config = dict(
    num_hidden_layers=8,
    head_dim=64,
    attn_scale=0.125,
    tie_word_embeddings=True,
    init='normal',
    init_std_down=0.00372,
    max_steps=8480,
)
MLP neurons of a small language model. Each row is named by its layer, matrix (up: input weights; down: output weights) and neuron, and shows model dimensions 16-271. Each number is 500 + 25 x the weight over its row's rms, rounded and kept within 0 to 999. Numbers have three digits each.
After each neuron's rows, "fires on" lists the tokens most often at its 100 highest values on Wikipedia text that the model never trained on.

L4.up616:484456497462472519508523520449531557494462513460537474464483539493497456516515469503490496486460502522440495498526499516489472516511477530458505460481479542467488529525496475520522493518496494520509547516500499489517542490537469529518487514454497483563514454531496504514528505484494485483466527519479480536497530491502477535534496463492515506532468511543479506502474488503519519511498500505478480454462483515517511516469475469506509491506553517478556549523470520450547491478552504501488496490510531499501535476479504542504521496502515503547532493499544499530505512542492485484501440510525469473535518506520496501530492525523474483505499528513491502475546497522497503453502508480481493541462508538505512492473481507528555482482462510476479533479523508485490512466488530
L4.down616:500495451490479510510520529526507504471473449474496492503492474505529507521494553547502488534548470496492545510500505534483499514515482530502466488522477507518553508498526446491524437474461538536529517497530500526470504488534460506533501463506512511487482511451497492485489464514482500520512543460469500527492453514480470524468542486508488481469522526417435527501477544483466517497470466451498524490511504481492496479492466470467486536467502500517471480472517520490502519515463476491483458508510510505485472511471480501492462481468498506527463497467492525516473470500535478497544506502495488484500471512506487494510498494476494542475496478482516528468503499536489504503490470506542477481480523490492482510537521525509517477509455541493505492489524486495497539539526573
fires on: "ing", "ed", "ped", "s"

L4.up899:481484524487469497522488497485517508521545524520463498489506530439478510507490491536492495512498500498533522524517465505471544520501472541482479505514510517515506506473482511516525439487499514515472466501512518478477485472500462507485533510544469532467505529475476548514481509478471497500553506511446446462470486519528495530494502528487499542481538527448474543481497493500539486518468496502494513535511495475477469501498565536502495445529489488504530530458490494497535490529486500527503492489537490460501501508519490490492507508460517521521505516504525477462540515490470484483519497482494501492495469520482483516578518485512476503519482457497458515481492491491528540538510453559499517525482482525495478515529479495480482522492492530501492462473532474481479501570483489
L4.down899:541529516508524498501481477519451443498445493535508520443495494506507489502460535513481466489536523487483540509520461512511496498480505528470494491499481505476525504521539520474480499511504478504506518525497518513523496556493508494503482513515473480525492500457535521469541446517507514491457466485505501500490511489529516491516506501494520485513493457469567507514476512471476505499495534529490502517506514545553470456512506516509535482489512468516523530472508485514414513457544528537497492486484497445502532494517495489445489528495573473476510517499534495455512493533545489507516513497505540483531469456463437492521475510500491470486479501506477493495538532499499484499477498463544486496485467539512463515561545520506545532525530473529532526519506502479464491453505472
fires on: " to", " not", "t", "'", " also"

L4.up691:487488509509499495474485562502495494494463494477503494476498535503499461504498509520477482519508445510484467504468553492472571490458502510528506478484524518535487487492512538513537489515482488530507490521485459492514492485495486439584478492501487524488531502529516506498509471496516523510495456502502468499544460468481488510514499481488514523531542515504570503495501449474526541534501506540508503502517480506534517524491571508511511469528538491520500533499479522492504472483534470496550521469491508480495516495492491499510474486490500488472522526495463511490504473483499524530514516515468519510500518492530520488512527523483509490487483449506509484481487527515509482497502501459544493510526465531512464516499504517510535493500519477544521481500505470467482501526504517
L4.down691:459546517473528529473491526524541566550541523489489503538516501479527551458547493485521488512485493533527500488528534483507540554532502483512490483509508488508515508499465461510476489527467518491525513530503558525474534503522528510519537484495514515523491520528519523528540490447531487534471491470500500496497482550496517477481495466456508512501518496495494488515491528504503473491504498442445476462521550475486490509466500481505492492540487507467494475460466492503532494516458481500460502533497499513485489463537503483522558502504503545515468516504534505511527524527524485520463481504524475538481482491478484527522487454518528518449498462464499496528509482486486505484496508459482508478468545477511541491453506536464513521489455481513464507506476510483518519522534476
fires on: " to", ",", " that", " But", " Thus", " By"

L4.up1458:540504564509496499485509465487548479499509467494488494512530517519525516471517552512479533555495473465521470476506525552505505501465484501471462521490475491540521510513491466498443499441472510542489491551496508486489497491501538453469496520473461473538534459487507488488516482486479514514487472487501503477499510448472504526533521537512474518508484512497494483520484442470499531495448502487503479492482522516500517539494546458494529539517473493502469523504505491546518494506548521487503500502499540506531504490497503554530506539510534507526509518497487498479474497488514482479529513491497518520524469494486514540537520515511503517536488482520492452482475519499521451443540556483517479456479519511469495529469463525528503470474507495498475473550500513488502475473488507
L4.down1458:452498505510471487455534493506508506461499506509468440527485504508453550466524538513502492471417489487501481528495511465480489495501501484559515503525523503492487462486502484516527465545487564485543505492514468513469520475508471479487503468526518523522501537568508498476484492467516504494533438506500553467517498519504517477515513472473522503518509512526466514475538503497521519492486501501511501501510460483500494505517530548485516511513513558527511482481549536564495469509506500499459463482488490469501465494498524497502504494521530517538469448514467501522505506477508504543546502541508484515521454498535508434483526468557535499474521508501553518494489524521464481491474484477492511494442511484502466477462478509539514527489498496555510484462463478509509500496482516
fires on: " of", ":", " to", ".", " on", " be"

L4.up1026:501503536502528506461502498509481483507509500528527506518494552450491522521499495503500507458483460524475462476474539497505504487512475525489520526505487466540502534501497480522494523529495491542476501491506464494529503515531444505517510514461441519495517506478477526521510497495483544491485395549487512510504546476511522488474524515507443524509509521456524483503523451509500487502459502471489487492511504500498475528523554487505536481472480490540495529511509505484518472486491513505478462485531460545488492497482485536492473512507498511539487519509478486481532526499512478484543525485502536473484495510484464500491509480543491548494469510486509470495488489470514497513535517528489473454526520509539472479479499475449504494437506530500501536478459550522508479460482484
L4.down1026:514493500500544477455504512521517450478464512498513529511489424503491461485484528510462452490460521516493531518536472495502503468521480505555494469498524508461486477485496490499477504524536474515512494508510500489453453491525484478502515512514495529495489520506504501473463515517479508504505527484473509513501486551576487474511491492474496475481537473485501508533521516538485459510533495499476523522515507482509520481531456527478494534528487503512519489507512523539457502486467470481510522495504491479539523437473530485493496522471499516512523482476499537493528476523508482470508437479530497498498516500479511517511524472510488511491482504514455445465497491479466503508474465515456507505486468488463514487500511566462565468490496501474467503499534517533558545533525497
fires on: " in", ":", " that", " time", " of"

L4.up1386:517504500503499526510513502545507478552483511511500520509474535520530478486512535483499562513503510488501473495478547487465508494483500494460540504502463442495530509528484454510478511509500474503519476479477468488504524503522522453429571489511484499493498492496531487490472483498472505511488511507507468486474497477524538532514510499504524492538504511553512489494489506500452502514558452493506527533547517460534501493500494506508503472509517496523463532484518537533499512515503496507510531501489531471475492524531534434504463492534493472551492514488461461510463493519518498466514580472447490498493513506494452500520535493441520491533529483463497508496472549495512537475517514478519519509499471493515456482508476498553498510492501492497530489474532529515470481505456550
L4.down1386:468454499509522522496498518478501467471496526471513481504538503505500536494521508503516510451490515459549460524484484501502505472486568484517550467534522436477490520467507507515502488459543518513533464492524546496515561526497511526495502524468517493491494455529487486526511487506536584475519442500498477456499491502562502472472499497485499510495489492460503504479497483515540553537466445494488517510497473489492536479506483479543535493484477534496517486493519553484503528512487501500544481506484499470487492534502502509514567505494506495491502454482494498527483497514518486449525479484550468460523472507494505522490472519477513518513490537475507519488508526494495466500489478496488476457529474500483506452498503486497539505440481547483480466527457521465529512532497483
fires on: ".", "\n", "'", "in"

L4.up234:497519497511439519458521500493524476513498445552479509478502500495512529478514503504505543543502500495524533553537513525486511500488541497546476503495494506515503493516475450525525496502503469494514437484482513500565501508502515467492509494481500537529477480501534516458475487506482520461516525501516460486491495512487488570504510485512497512521467542486564474510455445487477535438525494531484526490529524480509507478454516487513493482516495473501475475501524485533517522538507541472484499486522525559440422535522502487499526464509502525520491491488476497505477506522455481494499497496530537501527491457482523490508477499495533476467495559494507472504539481525509474465510529511499509503491519475481493485463497441514519496486465514529520469489485536495479466507470513
L4.down234:459521511543483472488530491519463538493452488493515509499523488488524520538507536497511519498496498501528490512494512496522504504566491471462455523482508497472479523508509497552437539526510498481511532497566519508506498490472530517490488541502477505576530493498466535560513484504478495487505539514505467513513524524525534516535499496514494504470461499527477483528517481509505537490484496472495482523510512521492486488516505502501530496514472501513491459476495482507489537517511523504493511523517482486505480488497539414489521494480459500478459531507471523479479501544505487468514459535515509503491475496479496515529506546481489472511520455457439537468498503534516490473507515532510524458559482486555469519475487484542458512532566502474463512481496523506456493525483504
fires on: " of", ":"

L4.up53:529483493503509485539503525461539473473499493508533477472486498494456481472464532500481495507495501511452483476516520465525517535489438500495493503508530485480452519556508495474501496484515509549498543496531473487496539528486512497520472535478470514514504489492487511503439469537530495528534491490509501503492556501466470520541490498474517497504519513510492491530496468479483485474488496499513479531517463514496495512466517483479502471467494523495484537535484443550515523493491492513522488492508488475518499468526474521539490516453538496493505517498529517517538526489501499529493506516508509468544543470465520509517469451505487436519551486480459531534517484500476523524518516498517536522483532508512469507519510476479511492438542447543473538464472504491491540521493483
L4.down53:483517507545516498417481488502492504486509488483515504457551486479504515516532514490462495505512496556521491535478540577499480457447510462485502468520512473518505515502459487493523490504453446511486499531465504482504501493493494452569485477510512519497488481506524496465482518515523479506503510497515478480531458505497526487468460490529481483531490518502516509469458486480480529529478512503482493501547502458482504480518502499491471527460535464516510536549515508491501480463525495489487522439511543536531480506525505498541512510510516509452480502544521508493508502548514486497548491470509531499481487555505526515488507473479503435483481519529521530544500489467518491474512487545529510490498500473486533496537491466458495523463470499474503517567457528507479498467475514
fires on: "s", "'", "ing", "-", "d", "al"

L4.up1248:464530541510491498536497557488497512489501463517486465485481485453523444520508476548508493566505524498490502484517535498529520514533482495513516549520498503522509471478516498536531494495515552477504478498500542482456533511506511502489474544498494547497499467493523493523523521518542482474497506525509491501496496485463516509493470437485487493476497504522470503496506475492474501454493531527494512534495526532514492497499540465528494500526489489492500483503530493523546524466499515484504491422479463521509486492473473483518460480532508500496495469543467495519516534507478443498498510524475484490496535566504502508548487535464456502500525496522478474519516495500482534498470480533511480450495511488495546506514472440545490509502472476527520464553478505460455492513492510
L4.down1248:502543525511541540509458505481512527508510498509476501473491471461513499504519463519557460543502526491473519488494489495509484519505477446511508539490462500516503481478475494513476526521452509518479544424479504497458471504454496486516449460541451492514483515465520525491492482516494478462489529566525484495515482525560501498512507471546512531519514486528501493535508518474503476515489509498490514495531509475524521508514509483520476528509550506477531535496490503505476507507522518511467504499487502490531508515514470504489486462498515538470460478533469522496541482538498488434485499461485507479465473563558528538507517512506494480475544473484525523501516530516503521503491475492467464486476516566470522511515475491512497480522495482477487509499492485489491477501501548
fires on: " |", ";"

L4.up1454:470459480510473523554514547505514537522481471474488514518506503506513506524486524550499471492475473540504498515507503546512546498464492531464459497487506474500446501514474559507498474501465506500535490507545493516468497501470489519479503498517509471464536488528481488523504523482498490468473541538499494490515487486523489516491530495488498494428530508504510551478441441502505487577528495516477544506558541499481481517495536503499498517491483490488479467500494485526486488525493490527483472523511492513461512520544501511532502484489481548502491485451489528521491480516487494512499534476504491450497453497531451482541467509515469509522494508495486500500480497495508501556501507527508504525518538530482518484493463516529540488519449486502507513476475506494530476529503502
L4.down1454:529522491526521512482516509461531476506488502549528523464488523512522436499527538474491520492496485479509486499482510501515470509469520490467495505490524519511461473502484499469553516492523488512472530500483514454492513514513515472476470514514465493526513473483506537517481503487484508498511493474480506495523491489510487466529507480535545510499504531499497514468534515496501484502481505526497505471509506520506508498523502553523478489526536448516475553499517546454452476478592475534509504492489502504506500514512544473505466515500524424498492528511533488461503446522489491490494446522481488467517484461500507535484484501491499493485465550520474487506540550484424513495536514488489473489466455504501463496541533517511457526474504457502497472467539498463511532481509492
fires on: "'", " also", "’", " and"

L4.up842:496508477526542484474510526523523529468489489498467521504495517511518492475501543528508492458478497539488483483495515466462472483500545453474514468491484497516509500498532542484501498497481488509465503476502495491500465537503485542493508517478506477483482504507512523540520510510534543519493507477486532529494484503519526478514540510520523516478483410503467471498462517477504477542496512514483481494485508511503507512470504427447474500496506539471509466535494513512481509523565504467496501496479477513493493555506546458482477505498465470520507473465487500452486496494487494541489510537462483482447521486471471532498469547501535547461515486501518507508520590512495478478522566436488521470514528535508529475471476487487473526510514475489512532502508539451494487502516499
L4.down842:502489521512503480481483434517494511488506500496457497492457478541534457512532491478486501533497494456519501486478476518510484513494481564470468508520507504499443500537477494538508446482510531509508528497462494524490494470489505509460487492523504507518504460493529508508500492481464487448535522496511513494514534505470488511479493481515494498470487469529511502468501521489508493463497515486521538534473475456538471535497494511477485503508515471512454490476544518488522472480512466475511534530491495479491565511522489502509491531496539508511496548443530515504518481477537508454463499465519533538479503532509535530566527453547508460515492484466529504507477447521484479558487497541509510526454547532481479501542506496487544485510521579505508488502496482516484507473534496
fires on: "-", " and", " ", " or"

L4.up1175:525504479479491475508533495504539481451505508487505552538517486486507490491498492513478502476520562511478503489522498500504443509514565474503504497528502475463499492508495541531457501503503494522517540451510501524482469471497506406505486489505513539474505504483473497497479495504536483434508493447532469457483499497513496502542518482495530446492469515492486521501514501507480495501498508461461457549507468529521506534449494511513487508530483493534493533490478536465464506500516548487495518512515501487481481478516563486479517521485502498501470468458502488486538501476519453499499500523469527507513502527506496510481538532494534508494536409515491516504483497481481536495459522457448501488473541500514495494476484490475512501471519495516519532489528535498507481473463489
L4.down1175:514499469460481507519492456546501510517481479509495523491468531493473513491482493475528487526542484495495518504524508493470502503501497534540518523482474539532497505526538474460540486517466537447463465524507496500520510521506445480476521523485472490494466492522471492514519489462499532511508501507518472529495473514461499511526492529485470512503513457510518557525507531496542484496521496461485496506451505448456496476537467536554513524512513509513502492493503474537540505496523500514493524487521501462563457525447507530518518494474518468483470488496498469453520528528538491507516483484559542473469497511508470478509486479530460577463481508488491520502459478579552469509482473532522494484487470507464485509493502537485470495454503457466475490488492514495514519528519479
fires on: " and", " |", ",", "-", ";"

L4.up596:503526528508501539539468528469513485545491471510506563473501512487513534464543502435497515491511497488536525510476529484488483566502497535509508501538509481497571512490520509518490497491513513476498536520496466525500519518561466498516492468485522492481487490520504519461517503538479493536505456501488518508556464470503495518513510433500517512502517467529510484497491524524505507512477510478480501494533519468474480502500519514459526510468515503498455518503486547499496539487512516529508472534523491512524526510476505486482525474496482489512501532480522471509539536499483468483460509488534554489474487480510498534476486467560486485496486536530509485507510539492519489568488455481528480504483521471525479499533550503511441494496517484497482529504528521519483517525555515
L4.down596:458561519496431460517516516525492482459473505506501497482532527520453468502472510546525469496494477464506482468494502507483529487493555544515506467453513538436491499519484483493509511530447515477496472486477558531529521449455476495501511505527471517497465518530497521517479457511538551502478468503510522487468507493477511495520463551529485487500506506529529513509531572512524506530523506487498503504481495510508473491480494497470530511492459522479509501456500512481523499538465475529514469459529528514434475520520484509500516495487517513506496498451486532484455470559510516521504500485502484517503485528504505470519515509530518505483494496491521534488491482544493509492465471495518525494500522544506464482521517489477506522501522505492517519489452512520454534508487535
fires on: " of", "-", " a", "ed", " made"

L4.up244:499518529485513497491505486446510523504532465500443452482475462502553502524509511514485462486488493495550517493517519486497472487518485504499500527470485486506526460481528487532525495529498513502479476470499540477453498467513507540509496529460549553508498456532499518532516522466454502476533465537507478509511520488487517467492475466502494495449493531505474522464507490453518472502491540483479469498456499491541500499532490533465520506518475514514512511493503484465531500498470477516548492471479505496496488501540559513505508473539489508464482488470457489527514541487458429508524500510524497528462487520476493496509461485473475495523469461523481523480482489479455510523495545561492495491529541511506471510495519490509550493543480470481453467467510500521455547509482518
L4.down244:549510500545532501518500517530496493493513494513498558530494509455493478499491518515530500512526489484517494508452490494519551471466504483533491489511467511547485515523470482477487551521476487506497499491522461505493526508492527473476488480507478453506518506513497484475514461503521494517495516529523498517479477474541518475494513497527493484457454494501528491511581494512498507517492489534484558512556499525496523501463470477548507494504504499522512510501491506524485519522475501568451483465520489472482518521488470472515531486470488496504492457525476528495493481505543529461526475482535437480527507511502495510514479509518485526486540499503527529523513511487508530453469491481474501464471504555515515506533495463508446495488485426476515505520495511504531480508514478
fires on: " |", ","

L4.up1232:512451508520475489498458554492457508532459489525497521527518504479517492476507479515514502467496449523509472480491490526483495556518490510479469511509542498492494514518460502482542451499444530504469487516458548522468524507526511506427455533468524531491502543479472540518490544500501490460508526462503505488531533520479476468531515509490498493489486499443479484477472510498492520518511508487515487495571491536484487481498532498531503538472476507499535490472506459533470517519517511490529465517497468515509447504486484549524482469518444491510453489537534506464507503502529459503470514520501498487488506477531507546532497540491524491523494479519519482524494502477493524473494519539516518495440542468509477503547448527470504533504499504500467521477534516522511540480498520
L4.down1232:482533507524523501468485498501464470509507532489512504515491490468505496503472519495498498484522507464485524456481484508481464524479535469437467492519482470495445529509529510521480494501518464454479523524480512518513515503509553485503504488535526475482473509488509498549525493502516493510485503507503490522433526482486531472513550465509466490517517448484480500495509464508490487440472521513513500517495472525557501489475485489525517492492469463482479485505526457499480470479524503494528495499479497486485509473506539476505491466490528518481510505470549509472464508560494533524478494507432517476490452472469471473518511462471515528484497511512477508493536527498469467567540462525512488522485466507509504521508517515456503524443473507517527482500534479469475512479476432
fires on: " of", " also", " not", " such"

L4.up1489:521490547534526516502457486451510530525546513498475515485543493508467533538473503496506482521509532525505505517515510479483524527498498510533476522461496517473514486491468540507519544492513508489516444481487502513502516507458457489483513490455518519501465508502517496467491510493438482516527494544480425508524466528501519493477480477498470517458529496524489523498456495499525497542508482544512480499518514503525530497524529498452517477516549501496503491497481408481555473510485489504503536505462558524505463495522481516487474486512528493494526482474528486514562480471530389508544496510505507512463532494504483459517498475537493495486457454499493481503499506507469467511510537521506517471478501538497524473526489501498512484492457508538471471464548491509508488481479486
L4.down1489:537475480483495490501531519506517471473498504509464543462497484501483472445499488483502501469533516481571497477493433559492502535514459451499511457530502484531546491536488506443467546517502511542534524501457490560475537463506499477479517510493503501467507480529463490490498446506470471550499501485488483508491481520507488514466500488495524506504442487495488482480529498472476482475522506502526464539461497518486534482508541499494489476538457527461452536491511512489495495507487533553525514532522471476520527503499511488493492527512475518476500479506474510510459526499508509478518455524502491483492491519508498506472518482470499498493537480495538487490520470514519510482532507509493555507550479481502530487489493511567513536555531515484495565479501557505519489524502495
fires on: "\n", " and", ","

L4.up274:485518509469454496497474490516557525509514488511515516536538553522496484482492492494485513508522478490504495458541494495476538513513506522500502507438499510521554510508555498461461542512546557502453507510521512459514488457525517480510517503498532486437519504506535520458537441520489500499489490442520456532518490493472516501511519501496465471547520472488483485478490544518515472500465489469537461497521533511507498521531504507520501489487483500504511513503520513527502467536490498494475528502533474510476461503496506513532515500496555472486527499477487525544506483464494558473539498476492496515504493494476482452492510488485512549543451508546483513519478505499544507530519498505527469511505500550500518525501471502498527556475483499518445509543517529513474487493499489
L4.down274:467496488493474507479507521482489500518568465463522508538473501531513532521530504505528514444480544499500477502464493542481451525490506500480505531475482474508490533498488513535491496499448519501514445519516494539501536534449520484518475516486492474505503463517487473471509515550510561531512490524491503486482502495505516498503543528520511499490455503471511516513529502525531522471483524507522492503468504477497447500465494486466513526517496498520485501501464468453471500509468487510495457477498512515477500489521494541507513509495506474544494484501456516409467528552487458484493507538519536467508520486496462498492491519528507459467504506530523535508508564498499552448493504458509519500497522477505507483507489496505545540497438512522493525517549519535536543508514521
fires on: "\n", "C", " be", "c", " of", " for"

L4.up661:566514513509484471485479498461529517562484487494461519542497504468503497486508448495526507516466490537492501501502507499493466511468482490508495509497484548515461458501511498543439513530528516506561485479500478493499471503521534497508525536493511494508482500515491488497487577529475532511494481482537458492529484491499483540488472495511531506490491494531490464532488540509536465488480519478500484478484532446513521491536489482515501541483521535504543520496496544521511478506405466540477458488575503515530475505455513525475511508505490579515500486494501492535520524496518522516517528508479503494490504510529444510475453542502475528488472494523457505506475517506527512531480473480488501501518500478530490493489475468495478458488493498488525550521513518522498484497495532
L4.down661:468483516508501528488513506519477511500515529490487475455492537523535490506494529515460487469493514506532481509516467518475521453512501511495473511508493522503507527504525472481519525519480461480457477504488539480501509492493460495487516469461464515459463488512495539523499454494531477505493551462476481483485515509521509465490499514517543514485526477462518492513574480498501438524501478522523512517518484518504491513520521534501499470500498501474495512511501481517506493481593536515535518497478490483462533514551545491521531476461511472496466529540499505472516480522473473518535481506533541514532529496526491496509496466475527474505523490564479527487498505503508460499522528504534490538470479481478504463558532510501492515490506463519451455464480488467544507511502449
fires on: "-", " a", " place", " his"

L4.up998:541492528541485486480481470491517433466472498487518529525458524466512542503537497523465506501528501500483490488506469514456481484507493474542482538510488468509494510448527475452460464491467506526527500487499495462454523512521484527529485500542466513486478540498498478536515558476505530477483511508473483529522493513512499481485477513491473466532466513509524511468501514540523479507538490496492510492511518487532458481520470527534484488476481491515479508513520533511487490503506466531512500523489480486484485504475536492473488505536482453481506553516472504458513507518501520516473511479496503534479503555564509480531498486479460489537520429493510528550533510437488520480524495467490499487523473533500479485507502523468460501519496506495496515485502530534502489509502503
L4.down998:459454487443522488492470499530527511514528534523567544448519493457530507501452525493484482506561502486533505494490551473522450517500493544493523509521529513481516537479534517446517495514516516540528504526508515492489536558481471508531512486488513499509482470494516511509491522497470479501525505490540502528521495484501483509501515498452488525528488523496523458519461455502506504453479508466505466491529475512491488594511455463506499489511538510508467482516498466510485520481479477468470543467505520500500429520506495510507500483518436493483474482486483547504497506466498533502511459482505469480440467467480490529493546520506481443490535529454519521510503466491491531505469518483505497491510503461452526480502468511486513553485475476483513470515475490509503529503490501
fires on: ".", "es", " of", "'", " and"

L4.up519:506476518473470502512534531511511478499496512497551507471468518486531534538506547490502482489517488490446527501517486468495452492499513498488458519536520526485494483523497499525509504546470496498458510490483498542535491490506487429476471522464474525516493499481469538507501500468473505514492411495520498494495455486481477511520494519495509461512508513500468472490543506534524506476494478509501482482517527498509518520504536530483484505538486480545491517476508473453478446499488543506499533484480477523462488515514532476501484506498514501514502530498475510529593537516501520498459491452504573502492494502477464544495498493510510511490457455474454545462513468524506540467525542536521524502493496493466493439492503502529488482482513492497560520490552501515511495481495489
L4.down519:504520503489544487499479501535493531458476496512477481565522496482471481429472471518486512502487493479484544531498472494527510530503495506525521493481452471509534516533536498542500471505477525498522494525519537505471490468494493500460450489519514493524516519454507468503471510496486526475532515529455490504488535487544490504533494481441504499543500478500486537490476488507544531489486489478477525469473547509494546520476529449523499532487480489479517458472499509511499481489447504504525478485516506447499501491502507501512563480479506501489541499526493515518483494485500491482592501531526498510484504482522496465518501503500491520500490480491476510547495535531507454509459543496513473492572483485492493518498518538444565479511510497535472459499477471511523486481487478
fires on: " to", " |", " in", " on", ";"

L4.up1304:514533477516483511527482523486514478511489465509495503454491484502487497503519490512507492496532506492475469541502529511507495498539494483511461531510537518552503468477507508445492533521563499508529514495523478516458510474539515488459491482472472514501471484477520489534491519511487497452507498479504523521480501485492545473537498503497507532480470487476482472544464521503513457487509486505470464487457524501509472487486495462503530478512485436516510529520478510535503513507486514466533505510513475513508553531488499500468490502458532470518516488475491492544503494487514522507480535506507494502494508443458517464487498515504504554517513503473494460529510504519508547466519537456543547464476519493500453459510475470495514497543476486516541514489528543493530487490541469
L4.down1304:533478521492492510458499506498484512494530495481497589454517498513462464471494516493474493466505517505502532511472488521505516475501497503526552483478457499517487505518466480531485512488478519514460474461481515501482510558463461500515529482494512474528558468490540508473469481492485532467506532470512501510502449488538480515503455459525473513483494500516525518462506463482548507480498458472498517503535508469511508488497469493521534466527472516540490483500528530474526485480529459493500564510467541502527473531518491514522485499469462550495500488482510510495500466490514512499539527549501476549484507500503491536500443445486493461524477498528498509509513498498513505475533468497506498486514503454448503484522500508461474468456506498490459469533522443497477533503482517
fires on: "-", " and", "n", "d", "line"

L4.up838:518502517506484488495446479476519485531553499485492490499536533472549513496519572490518525498521487478505501520533500531482504510483479508485495510503510511470528532517503522529517505497533522518505499526475523510512491513490495509452541469490486475495472530481543453521557485504455546461525493467510450474505500504497496488535512507520480520513532482497489468533537464485528462464548540478498528486511485525479508510506528476506486529536509495445520423496475460501512496496517527526513472527524510548491458504503513495494530508500499503491461474486533510503493523510566481454474503486521530484523463510481529469475532496522526483508532517495507472510497492432505485506536528480468454503510532494498465527453478499509508523461504532553497517501474507530462466489454496
L4.down838:536503466490469533485510535501448447476480513502468490479547515496497508477494475512468563506525479486511491518525466526475502502497506553492513520493492480526470520511495519488499510491507533466471529553501511473461498505503513493501526520552484529482513486514520511527515470542487458546505517474547498480541492458526524555521531511530481496485506506559496523437465475502465540494453497488480512490509541554544510501528508499490510516495457510465492492500535479502491465484470488474463490498475468478510512468471480453488506482496510487508524489517491533508465519483507457504574465531505499491521523457472486536474487519492489517460505489482486519502485492535487513536476485519498488506474481466510486468517545505490490499498515523498497513476516512452518484526509485
fires on: " of", " ", ":", " (", " |"

L4.up1144:465430503464462489522500492515515513509491526470479488528524529525508478541510521577535558504490482525523496464510515525491512508478465516464533501520494496487492557501485483517480493516504538539562520530533505532463551495501482474506525479489547512487476473518499511486519483460494475509471523520531507511487473542483485507527513465506510525470490510519522478533483467538536529553510515473498479513507503499506529465455499492446522541567533457512480496501531520476510513513497491527491528447489481506514505487508487518495484492480513539502548478514433516542475523531489454482515439483489479490504521519524531529504521527513459517496480501511499476542510500481477482483501455449506531483482504486458497501487515477543514493498434475498477496539474497491492529461458517
L4.down1144:500510493531496461495540491506470582468525470453503499488504478532513479498492521561490492513473471547476470525475529515507525514499498496555511480498480485512558509475499486528445497541496555520544503512503511525486490516527492462516515505498508477516517504487472518474522511439536524507467484483503533504510469547488527487493490484486479534445509484474505511456484466517518524496519486465494519508478492496528495513465503485532517519534467528486509515503530460501524515483491493507461480479523498486492442523504483494522535480500506514471461462496468481545494537487517465493514555482523494453500537457489501507519509473557459565467499486479502512463507473509512533517477437511527494494486544466518512502466510494497537510485450481515452479500456518540519466527495516
fires on: "s", "ing", "es"

L4.up159:506500489512467502483518479498519539502500532485490459546516497534482516528522536507480544467501520517499487499448517487489524511487529472474501522507481497516460485529532507518521475484493496472505478527488516446524521498514480477492462500497486501497524509521485483535508481461503482482499471483503509505487463459519510533482460462466508499516493514525532460465531486485497538522492495522481526473512470465535517548480493517493523511468518500494477516484468510510553492510482519512527483489495520491504493510530472503512487528454496456499506519501470483506474477511515476536520492519499495481506452506470548525519494494543505522532570510502523491532500475550497506527540489491533487511513483513500470497509497468462505499532504530491493480523530510438436491565530538
L4.down159:489478532494479512443450558506487496518510515510493506515485447448525543477488499509527529523465475514493526496513534489503500541487507501510528456511478511513475471462525504492473536516454504493507507504506500513526482500520481543539495459519539521550468506478523524537523507445526526492497467466467518477523529488482518469503546519516526536494499532501517483538508533498540522509498478474495497495465495503511536487485500470524475504542506515497533476523490544521499521470495516501502422522497461500504523489490461486472488516536474523490533511454486452501534528520559504474493516521478498502503497500511504493487512487463539490453473504508476495513512456529484515456502550474503528475497504453543533479438502534504491501463501505516484548547504479519539505510531514
fires on: ",", " that"

L4.up782:514481491504499488476485455462517539486512483470475462524511505456497490503541502520516499454529490524468485526535526542509530528518459533501487543505507477500495522494518493535522517510510491505505492475474528485507539459497485476452477558468556513492513539495455505477518502512498455486521401499483507486545527518491532495500512474522484478521504473507511529515457486487509505477525497524529496510489473495499493491510506491511416494481519495500540475537497524493513517468510477461513501463490510501421488488496513539540490494501447513530497509463499476479544480489512429488505481482481524501488545538490477477475440528487487475502499498498483526479483471485471498529523514506521490520528450470489475492457486547500501525465512488473517485497517562498519491521528489
L4.down782:510506444509526490482497466547479492521487520524483529495508489488473520493489461534515512517461509481543518513483461471510463503485479470519523466499482561493513458488528442441480503535462496494437514474493501558503505529484491492478520487541487477491492518468545523497492504518479528501504480501511521506498445473482495532471500486541488526482492488548500480508516476557539527473468521493460487493486540514492521502492494529506524508494483482513451513473527467518490518522484504535443527495532487469549537519504503490481457519485512507469497519481438503516497524507506555490524539533511507525512497479482555471491508506471504475500477495495513467480527552510487524504498494513520506498498510510495498538545481527510551515501527481503498492526506455489547555485468552
fires on: " |", " ", " since"